Part of a small language model's weights.
Architecture: LayerNorm before each block, learned positions, biases, tied embeddings.
MLP neurons of a small language model. Each row is named by its layer, matrix (down: output weights) and neuron, and shows model dimensions 32-95. Each number is 128 + 32 x the weight over its row's rms, rounded and kept within 0 to 255.
A block is one neuron, or neurons of one layer that tend to fire together. After each block is what it responds to, as a language model described it from the Wikipedia text at the highest values.

L2.down1236 [147  91 121 138 106  73 135 128 132 137 180 137 144 141 123 158  79 191  96 113 147 138 153 163 130 159 110 176 165 209 143  86  92 123 109 125 155 156 116 117 112 124 141 116 151 131 116 136 108 109  76  81 125  62 162  79  95 158 119 155 141 100 139 166]
Responds to: Mid-word fragments after prefixes. Inner word-piece tokens in words split into several pieces, especially right after an "in" prefix, e.g. in-di-vidual, in-st-rumentals, in-cu-mbent, orch-est-ral.

L4.down161 [160 103 115 131 134 138  92 119 132  59 164 167  69 137 142 182 148  94  51 108 132 135 128 167 160 131 140 167 142 101 184 141  95 123 149 114 141 120 116 170 127  76 135  41  73  89 164 164  92 112 148 120 156 127  83 116 116 121 158 124  85  96 133  88]
L4.down648 [113 159 162 115 121 134 120 186 117 147 121 127  73 121 124 104  81 131 141 127 116 180 148 137 128 155 104 130 144 121 142 208 190 182 179 108  74  94  31 132 159 133 123 126 125 154 136 133 138 112 121 143 143 122 119 130 188 124 125  92  95 180 165 138]
L4.down829 [122 139 115  49 137 112  97 127 137 113 135 137  97 143 102 142 162 159 172 169 106 122 146 146 142 201  99 172 107 176 101 101 112 158  93 153 111  91 155 105  98 156 117 169  95 104 105 134 188 145 208 161 207 117  96 113 142 110 126 170 164  88 127  96]
L4.down832 [106 110 175 139 171 128 154 106 156 118 145  63  84 210 120  78 137 133 164  94  91  93 146  86  89  95  86 149  92 150  89 116 127 133  79 120 131 101  95 139  73 119 117 136 128 104 162 188 123 166 119 104 141 116 152 167 190 143  99 144  81 100  56  76]
Responds to: Word-start fragments, table pipes. Fires on the first piece of a word split into fragments, often a lone "t" (turnout, twice, ticket), and on "|" after empty cells in election and sports tables.

L2.down481 [124 107  46 172 140 149  93 109 107 105 173 116  93  76  97 160 132 188  90 180 151 134  85 172 146 108 158 145 154  95  68 109 126 104 120  94 140 148 176 132 165 101  83  78 104 109 136 173 175  87 108 175 135 143 142 153 183  61 130 143 172 137 116 174]
Responds to: Table header separators. Pipe separators between column names in the header row of wiki tables, e.g. after Year, Team, Pos; also first tokens after a section heading.

L4.down61 [120 106 148 118 207 104 137 114 157 158 122 196 134 125 141  85 159 101 133 158 102 164 129 174 103 117 110  89 125  94 162 134 172  88 113 156 135 172 114 165 151  79 154 133 107 118 220 100 132 132 111 153 157 173 110 112  84 115 129 189  98 120 146 130]
L4.down163 [124  98 143 122 147 143 193 163 134 185  65 133  96 124 128 188 137 166 100 114 183 142  94  98 154 149 123 166 102 104  95 140 105 123  86  57 114 129 103 150 165  79 125 167 151 153 168 213 158  39 115 108  97 142 158 147 138 149 106 132 176 117 128 128]
L4.down315 [123 194 121 176 157 116  66 119 100 107 138 111  88 109 147 143  83 136 135 133  90 118 151 163  86 115 146 106 157 152  96  69 139 173  65  62 167 109  92 119 115 126 133 152 135 165  98 201 144  81 114 113 100 155 109 154 162  95 108 139  85  96 156 130]
L4.down429 [157 139 141 193 114  66 116 127 113 124 102 117 131 148 117 138 168 143 193 192 113 151 129  79 111 125 144 177 151 101 155 149 170 137 125 144  96 119 114 170  66  83  97 157  86  88 132 159 173 102 165 182 108 110 194 172 161 108 110 133 134 144 128  98]
Responds to: Word piece after in-. The word piece right after a split-off "in"/"In" prefix mid-word, such as c in increase/incident, d in Indian, pi in inspired.

L3.down16 [110  86 137 128 113 161  95 150 124 104 163 135 151 134 118  93 137 109 147  36  79 159  88 150 168  99  51  96 146 136 137 131  59  83 208 158  33 109 174 130 125 116 104 145 122 136 148 148  71 118  81 130  73 147 117 187 175 154 185  85 135  80 152 165]
L3.down113 [122 109 168 131 128 132 121 170 137  76 193  78 115 133 124 187  61 123 148  82 140  88 106 157 100  91  92 196 103  98 131 110 153  88 154 160 107 141 132 148 109 127 113 188 118 131 187 103 112 156 103 156  91  97 110 102 153 120 167 172 136 173  91 150]
L3.down206 [153 177 171 146 234 151 110 157 131  96 147 137 115 154 152  91 146 157  89  74 168 157 146 143 138  75 171 163 118 114 177 138 128 115  89 141 148  67 146 115 193  89 118  88 117 142 100 123  80 192 157 111 127 116  77 188 118  83  70 131  99 115 186 132]
L3.down284 [153 141 140 101 217 111  76 106  99 122 190 145  95 125 118 129 165 118 154 123 107  93 177 100 169  78 134 172  58  86 154 111 112 166  71 184 165 212  63 113 161 124 102 158 104  92 131 117 127 139  58 129 146 208 110 131 192 128 121 108  87 125 149 125]
L3.down371 [124 170 147  60 118 116 161 112 131  90 140 114  80 100  84 139 110 144  92 141 157 136 168  71 141  87 123 174 202 124 192  89 119  85  93 151 115  55  94  97 136  77 149 119 189 118 143 133 194 145 157 119  74 129 142 105 116 113 104 133  76 106 135 161]
L3.down538 [ 84 112 123 165 152  91 137 120 153 118 105 105 169 126 126  99 113 134 147 106 116 138 148 138  59  59 166 100 147 155 110 136 177 103 114 116 147 139 165 144 152 174  68 129  83 142  81 201 162 141  93 139 102 184 136  90 117 131 162 141  90  97 116  99]
L3.down604 [ 32 110 136 197 146 159  89 107 177  83 156 148 101 118 140 218 116 126 123  59  93  87 135 154 119 128 134 131 142 124 142 124 120  69 158 155 152 122 174 118 132 110 161 179  85 139 114  85 128  85  85 119 124  85  81  92 111 108  94 147 144 127  96 157]
L3.down740 [120 126  57 109  99 127 123 130  99 163 157 123 121 148 100 169 162 104 115 123 117 138 107 128 106 103 126 147 136 151 151 104 122 137  88 156 115 103 129 185 128 120 153  89 126  95  98 180  99 115  85 135 101 114 125  98 135 156  69 103 134 157 144 117]
L3.down744 [128 133 209 131 126 138 156 160 177 166 105 136  81 101  74 197 102 160 181 195  67 143 122 136 139 137 138 119 161 123 117 186 114 134 128 176 135 124  42 101 156 112 122  84 128 118  89 136 140 129 188 154 126 147 148 126 101 106 133  70 154 119 149 115]
L3.down764 [112  62 142 147  69 156 159  85 101 119 110  95  84 105 118  78 139 128 147  96 161 109 119 136 156 141 110 131 132 168 134 135 140 180 140 143 104 101 142 150  84  91 129 107 123 177 200 115 143 113 159 152 123  90 133 117 179 146 117 157 119 161 161 136]
L3.down797 [144 153 121 104 132  80 163 131  79  80  80  66 118 156  92 115 135 168  85 122 132  85 170 131 169 107 112 122 127 127  85 131 143 175 114  97 164 124  94 172 144 116  84 114 155 175  55 131 132 113 132 163 154 103 132  91  57 111 109 175 166 150 135 137]
L3.down830 [145 129 143 125 121 172 151 159 124  70 157 106 104 125  75 143 155  95  99 118 137 159 152 157 155  93  78 176 153 172  66 122 132 103 115 128 123  66 121 143 150 105 173 116 177 151  97  76 163 122 137  86 183 115 118 143 105 114 118 128 123  81 101 200]
L3.down1020 [127 148 106 138 150 143 128 120 133  99 118 147 143 108 147  86 156 151 123  77 203 172  80 146  72 142 107 143 162  95 143 113 153 130 143 120  60 120 168 158 103 172  95 130  99  51 111 162 178  97 138 150  89  61 110 123 103 119 113 125 117 128 150 149]
L3.down1044 [ 93 108 145 140 113 188 172 117 170 157 132 156  98 184 159 164 103 118 150 128 121 111 113 141 149  75 131  79 144 172 134 137 148 116 142  63 145 114  68 166 120  85 162 119 162 193 154  68 151 148  54 162 104  77  91 118 206 126 160  80 130  96 168 130]
L3.down1103 [114 126 119 174 117 157  85 120 176 127 133 134  96 107 110 134 159 170 164 162 120 126 124 206 144 112  82 149 156 147 137 148 108 134 155 149  84 108 115 118 152 191  69 122 112 151 121 131  88  96 114 177 128 175  95 142 119 135 135 106 137 173 121 129]
L3.down1288 [109 145 125 143 167 157 125 125 137 125 200 122 166 127 125 147 171 164 157 190  83  97 146 139  92  95 123 133 133 121 160 191 103 170 157 120 141 134 150 124 133  88 110 144  91 164 127 147 152 115 138 166  97 170 142 111 142  96 174 113 131 124 110  55]
Responds to: Of in institution names. The word of right after an institution noun in proper names (University of, Museum of, Ministry of), plus mid-word pieces like con, ce, M.

L2.down789 [170 125 166 165 196 126 129  80 116  96 116 110 122  97 143 177 121 108 183 161  98  64 149 137 152 161 111  92 149 167 129 112 128 136 146 169 139 156 179 122 162 195  88 133  91 155  26 137 109  81  55 140 137  91  75 174  98 158 154 133 162 132  66 163]
Responds to: Continuation after proper noun. The token right after a multiword capitalized name or title, mostly "of" (Player of, School of, Grand Slam of), also scores after team names.

L3.down6 [ 97 132 152 132 124 142 172 124 115  74 171 128 118 123  80 135 158  73 119  97 131 129 166  73 127 123 144 121  61 141 127 136 188 123 135  75 179 163 106 187  75 109 162  83 159 129 102  89 138 160 124 107 166 120 125 127 148  96 167  91 120  89 127 130]
L3.down158 [141  57 116 147 107 117  96 140 159 144 166 173 131 121 117  71 144 129 149 133 153 159  99 111  61 132 135 161 115 130 132 134 138 168 187 134 138 110 121 167 138 137 105  69 153 146 152 108 129 165 109 166 106 112 107 149 105 165 125 155 137 102 166 127]
L3.down231 [153 135  52 101 187 146 166 192  98  52 108 107  95 153 149 154 114 116  83  76 157 105  80 167 160 136 120 118 131  87 127 126  89 115  69 181 159  84 131  92  48 158  89 198 136 201 123 110  87 139 115  94 140 114 173 147 167 149 192  60 138  94 101 116]
L3.down262 [141 143 114 179 136 152 167 160  73 148  91 221 150  44 111 127 165 165 142 113 126 110 165 113 100 117  91 141  43 184 141  81 123 120 132 157 115 149 151 129 133 126 108 119 113  88 124 183 135 198 123  93 155 141 158 118 130 133 135 122 195 127 137 144]
L3.down466 [160  44 136 181 129 123  66 129 117  83 182 130 160  97 145 127 181 182 149 164 108 105 117  87  66 108 116 148 119  78 126 114 135 140  83 133 110  45 123 140 208 151 130  90 165  73  86 137 162  95 149 112 105 174 151 179 159 167 101 115 119 116 121 150]
L3.down472 [143 145 141 100 102 123 162  85 132 111 137 111 121 138 153 194 131 181 119 132 154 177 130 110 108 130 108 137 152 166 136  85 125 104 150  88 152 107 145 161  92 106 101 197 119  65 158 149 112  99  56 174 124 131 151 181 163 137  94 176 119 162 122  74]
L3.down559 [ 95 148 156 114 104 155  94 168  84 135 124 119 149 123 133 104 153 117 156 139 129 102 166  96 184 143 154 127 123 121 138 131 158 132  98 119 100  83 174 158 139 135 203 154  90 181  98 152 151  85  93 126 187 132 110  87 101 141 195  74 110 109 102 119]
L3.down563 [ 67 186  87 127 163 183 123 106 128 126 112  96 119 105  92 109 135 139 162 134 137 168 133 130  46  65 119  81 125 100  96 155 169  71 118 127  92  74 111 168 116 109 104  98 145  78 101 149 127 150 164 117 125 133 145 145 117  80 152 150 108 102 165 163]
L3.down569 [116 131  96 139 128 130 111 118  85 123 102  93 108 162 129  69 171  69 214 126 158  94 159 168  77 120 139 148 123 164 172  96 146 126 199 100 165 156 155 101 169 139 137 123  86  90  86 123 113  76 124 144 104 104 170 151 107  87 135 133 152 120  86 113]
L3.down586 [134 123 141 173 152 101  80 144 115 185 148 137 114 132 165 114 169 164 102 129 152 124  88 115 132 202 143  85 181 163 158 129 148 194 130 134 125 131 120  99  69 167 130  47 108 110 116 217 126 129 144 123 131 136 135  81 109 121  94  99 122 173 135 107]
L3.down628 [172 119 107 122 104 114 166 125 132 147 197  97 154 143 134 113 168 103 173  96 148 143  83 146 146  97 101 209  78 163 103 175 145 141 170 145 117  72 136 161 127 176  95  89 164  81 124 151  90 167 121 166 115 112 161 108  73 135 126 155  89 123 140 123]
L3.down637 [135  95  99 121 145 124 103 153 113 112 101 131 155 107 113  98 184  96 117 122  89 172 114 160 102 133  86 129 171 140 130 137 138 149 146  92 124 139  63 181 119 196 109 191 148  92 111 108 146 113 105 151 108 141 151  89 115 141 206 124  47 152 186  71]
L3.down697 [164 109 163 114 138 123 114 105 106  83  89 142 191 157 161 157 174 148 134 193 181 109 111 126  90 131  80 174 128 137 120  86 139 140 150  81  89 133 137 177 111  97 181  93  85  87 132 168 101  87  68 102 124 100 190 106 186 153 124  91 160 145 132 192]
L3.down718 [157 109 186 166 128  88 114 148 122 143 195 130 118 153 123 198 151 137 139  90  82 106 127 150 209  99 130 145 117 141  42 150 163 180 134 139 126 168  79 115 100 113  61 121 107 168 100 123 118  83 124 194 119 134 153 154 132 110 115 125 139 149 151 112]
L3.down1024 [163  92 145 148 101 133 122 130 172 147 149 115 138 161 200  86 137 146 154 154 167 161 118 155 109  99 104  98 153 155 146 131 135  79 135  79 105 166 117 116 173 120 132 149 165 150 172 135 156  91 123 116 109  92 127 100  98 145 159 147  76 139 190  70]
L3.down1155 [124 101  71 146 141 160 147 156 136 149  83 109  93 128 124 100 124 170 168 144 210 129 159 112 106 135  79 153 184 111 115 119 111 140 137  87 120 114 102 124 152 171 103 102 157  88  77 180 148  95 150 118 101 103 145 126 112 143 114 101 177 133 120 167]
Responds to: Ordinal suffixes and word starts. Ordinal suffixes right after a digit, such as 2nd, 1st, 2d, especially in military unit and title names; more weakly, the first piece of a split word such as t-ough, te-mpera, ter-rain.

L4.down134 [161 156 118 114  95 103 126 122 115 139 207  77 200 119 137 107 119 118 178 144 140 141 105 152 133  72 161  87 131 138 146  67 101 160 123 199 127 142  76  98  94 127 105 156 112 107 157 107 120 113 141 140 133 125 177  83 130  58 117 123 115 107 167 216]
L4.down195 [143 113 188  70 128 105 153 125 116 122 130 166 148 102  57 117 133  91  78 114 134 188 105 128 133 109 104 180 238 166 148 102 202  82 119 127  78 143  77 167 124 156 105 181 159 149 107 135 114 191 148 116 118 155 111 115 123  85 100 138 144  94 122  63]
L4.down558 [136 125 100 171 104  92  81 159 117 143 111  98 131  81  98  76 117 135 139 107 151 176 102  81 137 183 155 148  56 105  91 167 199 144 146 146 118 168 164 143 177 150 142 124 153 133 151 112 143 158  94  62 120 166 134 122 119 147 127 109 151 126 150  90]
L4.down1338 [106 106 136 101 116 126 128 143 180  88 145 131 144  77 148 153 189 167 126 169 122 117 122 157  91  89  97 138 134  67 223  95 114 151 167 155 159  33  89 117 115 126 162  84 118 129 137 143 183 144  79 121 131 196 166  64  88 142 140  99 150 119 165 151]
Responds to: Linking "of" after nouns. Mainly the preposition "of" after a noun or quantifier, as in one of, record of, because of; also fragments after "b" (b-la-ck) and table pipes.

L3.down87 [ 81 136 115  71  42 167 123 186 150 129 112 107 191 115 128  98 149 143 162  80 148 136  97 136 227  98 114 188 141 166  99  69 133 153  78 119 118 112 161 145 102  76  82 121  81 108 198 139 144  97  68 151 103 119 129 142  87 116 132 154 145 106 195 131]
L3.down177 [138 120  67 173 114 125 131 111 131 181 104 106 121 134 166 120 125 122 166 152  92 126 111 130 141 101 155 149 145 147  62 158  91  64 156 145 179  67 146 147 162 155 159 124 146 165 184 124 171 170  50 169 133 109 113 204 100  90 215 169  66 130  79 161]
L3.down244 [ 79  74 119 207  81 128 124  91 144 143 122 106 112 124 140  86 131 112 132 154 156 112  98  77 166  71 158 105 160 110 170 130 101  99 151 121  73 166 161  93 125 146 150 147 154 131 146 121 148 126 108 126  55 157 179 154  96  92 134 148  47 133 196 120]
L3.down299 [122  96  94  91 125 134  83 127 130  85  92 122 102 140 158 109 117 128  98 164 133 159  92  96 160 132 142  85 124  73 122 107 189 117 155 106  94  94 174  38  93 126  85 107 197 154 137 113 167  90 197 136 129 174  75 168 186  93 110  72 147  98 108 134]
L3.down504 [169 144 169  86 107 151 132 120 163 151  79 116 123 171 132 120 110 173 101  80  73 123 101 125 131 135 125  95 158  90 100  93 179 163 101 137 108 209 136 119  72  70 169 133 125 167 135  95  84 147 153 144 101  77 114 154 201 125 112  96 177 101  97 108]
L3.down505 [138 186  99 245 104 114  82 112 151 129 129 139 122 113 157 182 138 115 103 122 152 144 147 135 122 111 135 108  90 106 172 146  92 110  66 175 155 106 148  93 157 158 173 108 102 149 121  95 116 136  99 124 139 119  98 164 132 101  84 157 122 132  97 135]
L3.down611 [157 136 154 135 119 117 137 146 166 130 169 125 107 121 104 198 137  80 111 154  86 126 121 152  89 210  84  91 124 140  90 175 164  75  99 121 189 184  98 127 136 177 139 122 131 105 155 132 154 129 197 139 110  97 223 105 126 115 131 128 135 124  76 163]
L3.down772 [128 159 162 126 161 133 145 144 121 142  87  90 102  83 122  91 155 111  90 183 107 151  92 184 119 139 107 178 167 180 150 134 101 129 112 118 168 115 101 108 117 109 117 111 128 101 125 155 123 113 127  96 130 115 124 160 163 143 106  88 147 132 156 126]
L3.down893 [111  94 147 103 107 130 132 136 130 133 112 183 145  95 142 173 120 126 179 142 139  91  89 104  85 101 135 194  94 166  79 125 129 111 131 162 132 100 122 144 125 163 111 117 151  67 139 164 153 123 103 135 145 160 136  89 109 126 119 134 155  88 114 113]
L3.down905 [175 105 135 123 183 140 105 158 119 136  94 178 157  93 159 138  95 118 164 137 135 188 159 141 129  99 122 140 189 103 101 132 125 156 127 112 127 180 174  95 130 109  94 158 123 112 138  86 167 121 107 133 145 190  66  92 112 125 131 105 129 132 139 125]
L3.down1013 [120 103 166  79 109 130  72 144 150 116 115 128 137 138 162  91 110 101 133 148 102 164  95 121 108 162 135 180  96  89 155 162 170 140 117 158 154  57 133 127 129 110 158 135 155 133  96 207 172 146 158 140  82  66  89 141 187 123 127 167 105 122  81 131]
L3.down1061 [131 155 148 120 163 140  94 147  78 122 140 134 121 149 203 143 155  62 148 142 110 120 204  80 133 105 156  99  87  99  68 175 158 116 172 143 124 146 160 100 143 176 144 126 162  70  68 149 144 109 171 133 130 102  92 125 159 131 149 172 132 116  68 152]
L3.down1071 [115 193 119  82 145 164 109 161 102 120  94 125 188 177 127 106 180 168 119 120 136 127 169  84  90 151 144 176 119 125 197  92 125  73 165 146 100 115 103  75 153 129 192  92 117 117 162 139 129 136 167  99 157  87  56 122 204  91 135 198 157 135 164 127]
L3.down1134 [123 121 154 130 144 163  91 127 151 151 156 107 125  84 123 160  70 118 139 151 112 133  99 110 106 111 148  77 134 113 183 140 141 128 111  69  99 135 101 140 143 115 148 103 153 150 137  70 111 200 158  78 112 167 115 165 148 143 149 119 159 116 124 133]
L3.down1161 [152 104 167 185 109 147 154 150 123 143 130 118 122 147 154 155 127 131  84 114 189 118 120  95  79 174 148  91 155 102 168 143 107 165 183 186 134 118 140 132 101  93 133 124 169 130 101 138 136 139 152 151 150 112 167  87 133  68 138 127 165  69  94  19]
L3.down1170 [ 67 103 129 145  89 147 125  91 126 126 186 176 154 139 108 122  70  73 192 150 119 156  66 142  86 187 124 147 107 113 153 110 141 123 108 136 103 112 196 134 109 105 168 138 121 188 166 104 127 129 150  99 104 177 143 143 145  79 144  96 169 172 169  88]
Responds to: Mid-word fragments after prefixes. Word-internal pieces right after a split-off Latin prefix like in-, con-, ex-, as in in|ten|ded, in|ve|stors, const|it|ution.

L2.down1045 [110  95 184 104 128  88 148  96  84 112 187 150 200 113 134 131 126 135 118 105 101 226 135 121 191 126 127 200  76 184 182 127 175 133 140 121 134 144 100 202 179 104 120 107 110 176 138 170 139 143 168 114 127 109 135  71  76 130 128 135  93  99 111 131]
Responds to: Split word fragments. Fragments of ordinary words broken into several tokens, mostly the first piece after a space, e.g. em(erges), ne(xt), s(aying), act(s).

L3.down34 [110 142 110 110  83 151 150 134 127 131  75 124  96  88  93 126 141  64  59 140 111 116 137 176 209 162 172 160 110  90 161 143 180 156 115 126 134 112  92 164 137 128 146 127  48  58 163 150 174 150 157 136 152  52 146 143 166 125 102  93 138  93 126  63]
L3.down62 [124  97 129 171 124 129 141 112 143 124 145 103 152 126 141 131  81 175 151 188 166 129 165 214 104 106  92  90  87 196 125 144 185 150 173  94  46 153 114 129 144 153  93 112 158 103 120 131 103 119  41  90 107 146 169  92 129 170 142 126 137 111 108 152]
L3.down175 [180  50 132 121 112 167 192 117  55 133 191  48 145 140 119 177 139 114 149 127 120  92 155 166  80 134 170 123 136 149 141 145  72 118 133 182 171 117 124 140 137 113 171  85 136 130 119 169 134 150  88  93 150 173 171 164 134 122 148 180 125  97  92 171]
L3.down267 [153 100 109 155 101 147 113 102 138 186 141 123  81 132  95 125  70 155 149 180  81 113 117 112  73 166 162 132  75  89 169 122 120 100  92 126  90 100 111 121  61 144 165  46  95 195 120 116 122 107  77 115  99 195 126 132 107 163 138  85 176  76 104 121]
L3.down351 [172  51 158 137  87 160 114 161 177  96 127  89 135  84 129 122  93 164 133 144  95 154 130 138 123  93 140 110 150 139 186 121  99 149 139 125 123 131 144 107 127  79 176 102 140 151 114 140  71 153 120 149 114 126 141 146 201  97  83  98 166 115 186 103]
L3.down443 [120 177 108 135 175  67 101 103 108  71 116 185 117 157 119 116  75 161 151 104 136 119 154 137 118 145 132 117 142 145 144 139 124 139  67 117 148 191 141 137 140 121 137 109 124  66 155 114 108 131 129 142 175 120 172 163 163 123 114 190 130 115 101 100]
L3.down577 [157 130 113 133 120 148 128 118 186 108 153 162 142 120 159 127 103  92 101 133 159 202 142 196  70 136 153 127 152 145  95  94 119 102 167 128 147 181 155  80 115  80 157  88  99 170 146 145 115 174 165 165 100 119 118 133 169 134 112  35 110 137 109 151]
L3.down704 [124  94  60 104  63 176  95 121  81 151 125 122  73 134 120 103 118 121 101 145  70 126 129 135 171  86 106  84 101 141 101 123 145 153 135 128 104 130 124 165 106  59 182 203 161 102 135 141 137 172 100 101 175  98  71 108 178 164 102 157 156  60 158 108]
L3.down789 [143 135 152  75 139 118 111 142 123 124  99 154 100 116  77 181 112 133 153 146 163 152 103  97  94 128 125 147 170 178 126 129 132 151 121 130  67 111 123 134 101 131 127 165 103  82 150 115  91 149 119 143 110 112 159 161 138  96 142 126 107 173 149 149]
L3.down896 [185 116  62 179 136 140 138 156 146 169 174 147  97 110 123 161 117  99  92 161 162 175 116 100 168 126  77 103 148 153  98  76 135 119 171 124 131 137 145  92 130 117  98 132 156 131  90 156 142 103 106  61  82 157 101 156 136 129  97 190 108 133 128 101]
L3.down940 [106 126 109 115 156 141 147 119 126 115 156 102 129  84 114 184  78 114 106 120 155 110 144 157 151 145  97  32 154 171 122 156 181 134 138  95  88 155 102 168 120 120 121  75 105 180 108 168 113 103  89 137 168 103 108 139 179 138 123 166 143 118 126 169]
L3.down1007 [ 67 121 117 133  84 127 132 102 187 155 120  87 157 146 123 149 157 131  30 206  70 124 140 136 149 106  95 128 152 102 106 132 157  69 131 160 167 111 164 162  94 123 116 123 147 178 134 101 101  95  91 125 209  99 100 112 140 167 131 171 141  76  92 171]
L3.down1051 [118  81 142 124  90  96 117 124 105 209 114 108 131  91  93 128  66 113 141  72 103 202 115 103 106 122 137 162 143 155 144 145 159 150 120 119 226 121 145 156  92 105 110 115  99 125 142 140 132 105  61 157 126 120 127 106 119 102 118 187 109  69 100 136]
L3.down1065 [136 168 137 176 128  92 171 128 119 131 178 102 104 140 114 172 164  82  73 135  98  95 147 145 132  89 111 147 129 189 137 140 114 174 160 131 101 135 123 168 148 108  97 108 109  72 153 125 156  86  56 159 111  68 129 178  99 117 119 116 160 100 134 196]
L3.down1101 [157 158 108 157 130 124  72 131 116 188 164 158  72 174 104 119 145 119 148 123 112  70 164 163 131 144 129 129  95 137 124 127 165 152 135 155 126 148 139 118 111 140 112 135 170  91  90 160 149 158  96 136 107 138 166 146  91 139 187 163 108 125  93 129]
L3.down1147 [185 112 129 151  97 126 109  84 119 153  61 115 107 141  98 142 121 129 149 174  65 141  67 188  96 162 100 116 164 137  61 120 135  67 142  76 154 151 124 105 106 111 165 188 147 162 143 111 139 137 109  96 132  91 167 149  95 152 142 144 114  90  77 100]
Responds to: Fragment after "re", table pipes. Word pieces right after a split "re" (re-s-ult, re-g-ular, re-ach); also pipes after table column headers (Apps |, % |) and "is".

L4.down711 [151 149 141 110 116 134 100 145  93 144 117 150  50 100 127 182 130 167 176 104 132 108 122 162 166 145 114 133 154 184  97 158 196  66 147 104 137 110 146 142 145 133 138 137 117 153  81 186 143 102  20 145  87 113 100 105  86 114 139 104  63 149 123 114]
L4.down919 [154  72 137  96 115 127 145 110 155 144 141 144 136  98 138 211 124 162 132 115 107 104 127  85 141 149  95  90 182 177 110  89 164 112 166 103 131 110 145 135  76 121 160  97 134 147 125 160 133 134  40 121  78 108  45 226  98 159 149 140 135 159 128 100]
L4.down933 [164 169 150 210 121 123 127 162  59 153 217 117 147 142 148 128 144 108 101 148 104 113  99  99 118 204 150 124 123 115 175  84 126 105 147 174 164 139 183  86 151 161  80  91  99 126 115 170 177  92  47  71 160 116 103 181 110 136 116 188  80 123 144 115]
L4.down1277 [151 112  62 127 163 112 114 140  87 136 120 177 143  63 120 152 168 126  76 146 140 145  75 129 129 118 150 123 141 116 126 127 106 122 114 109  75  89 118 121  89 113 190 162 101 159 116 146 163 148  38 110 105 169 100 119 149 135 139 168 141 147 221 105]
Responds to: Table header row cells. Tokens within the header row of Wikipedia tables, mainly the pipe separators and pieces of column names, e.g. % | ±%, Pos | Player, Opp-on-ent.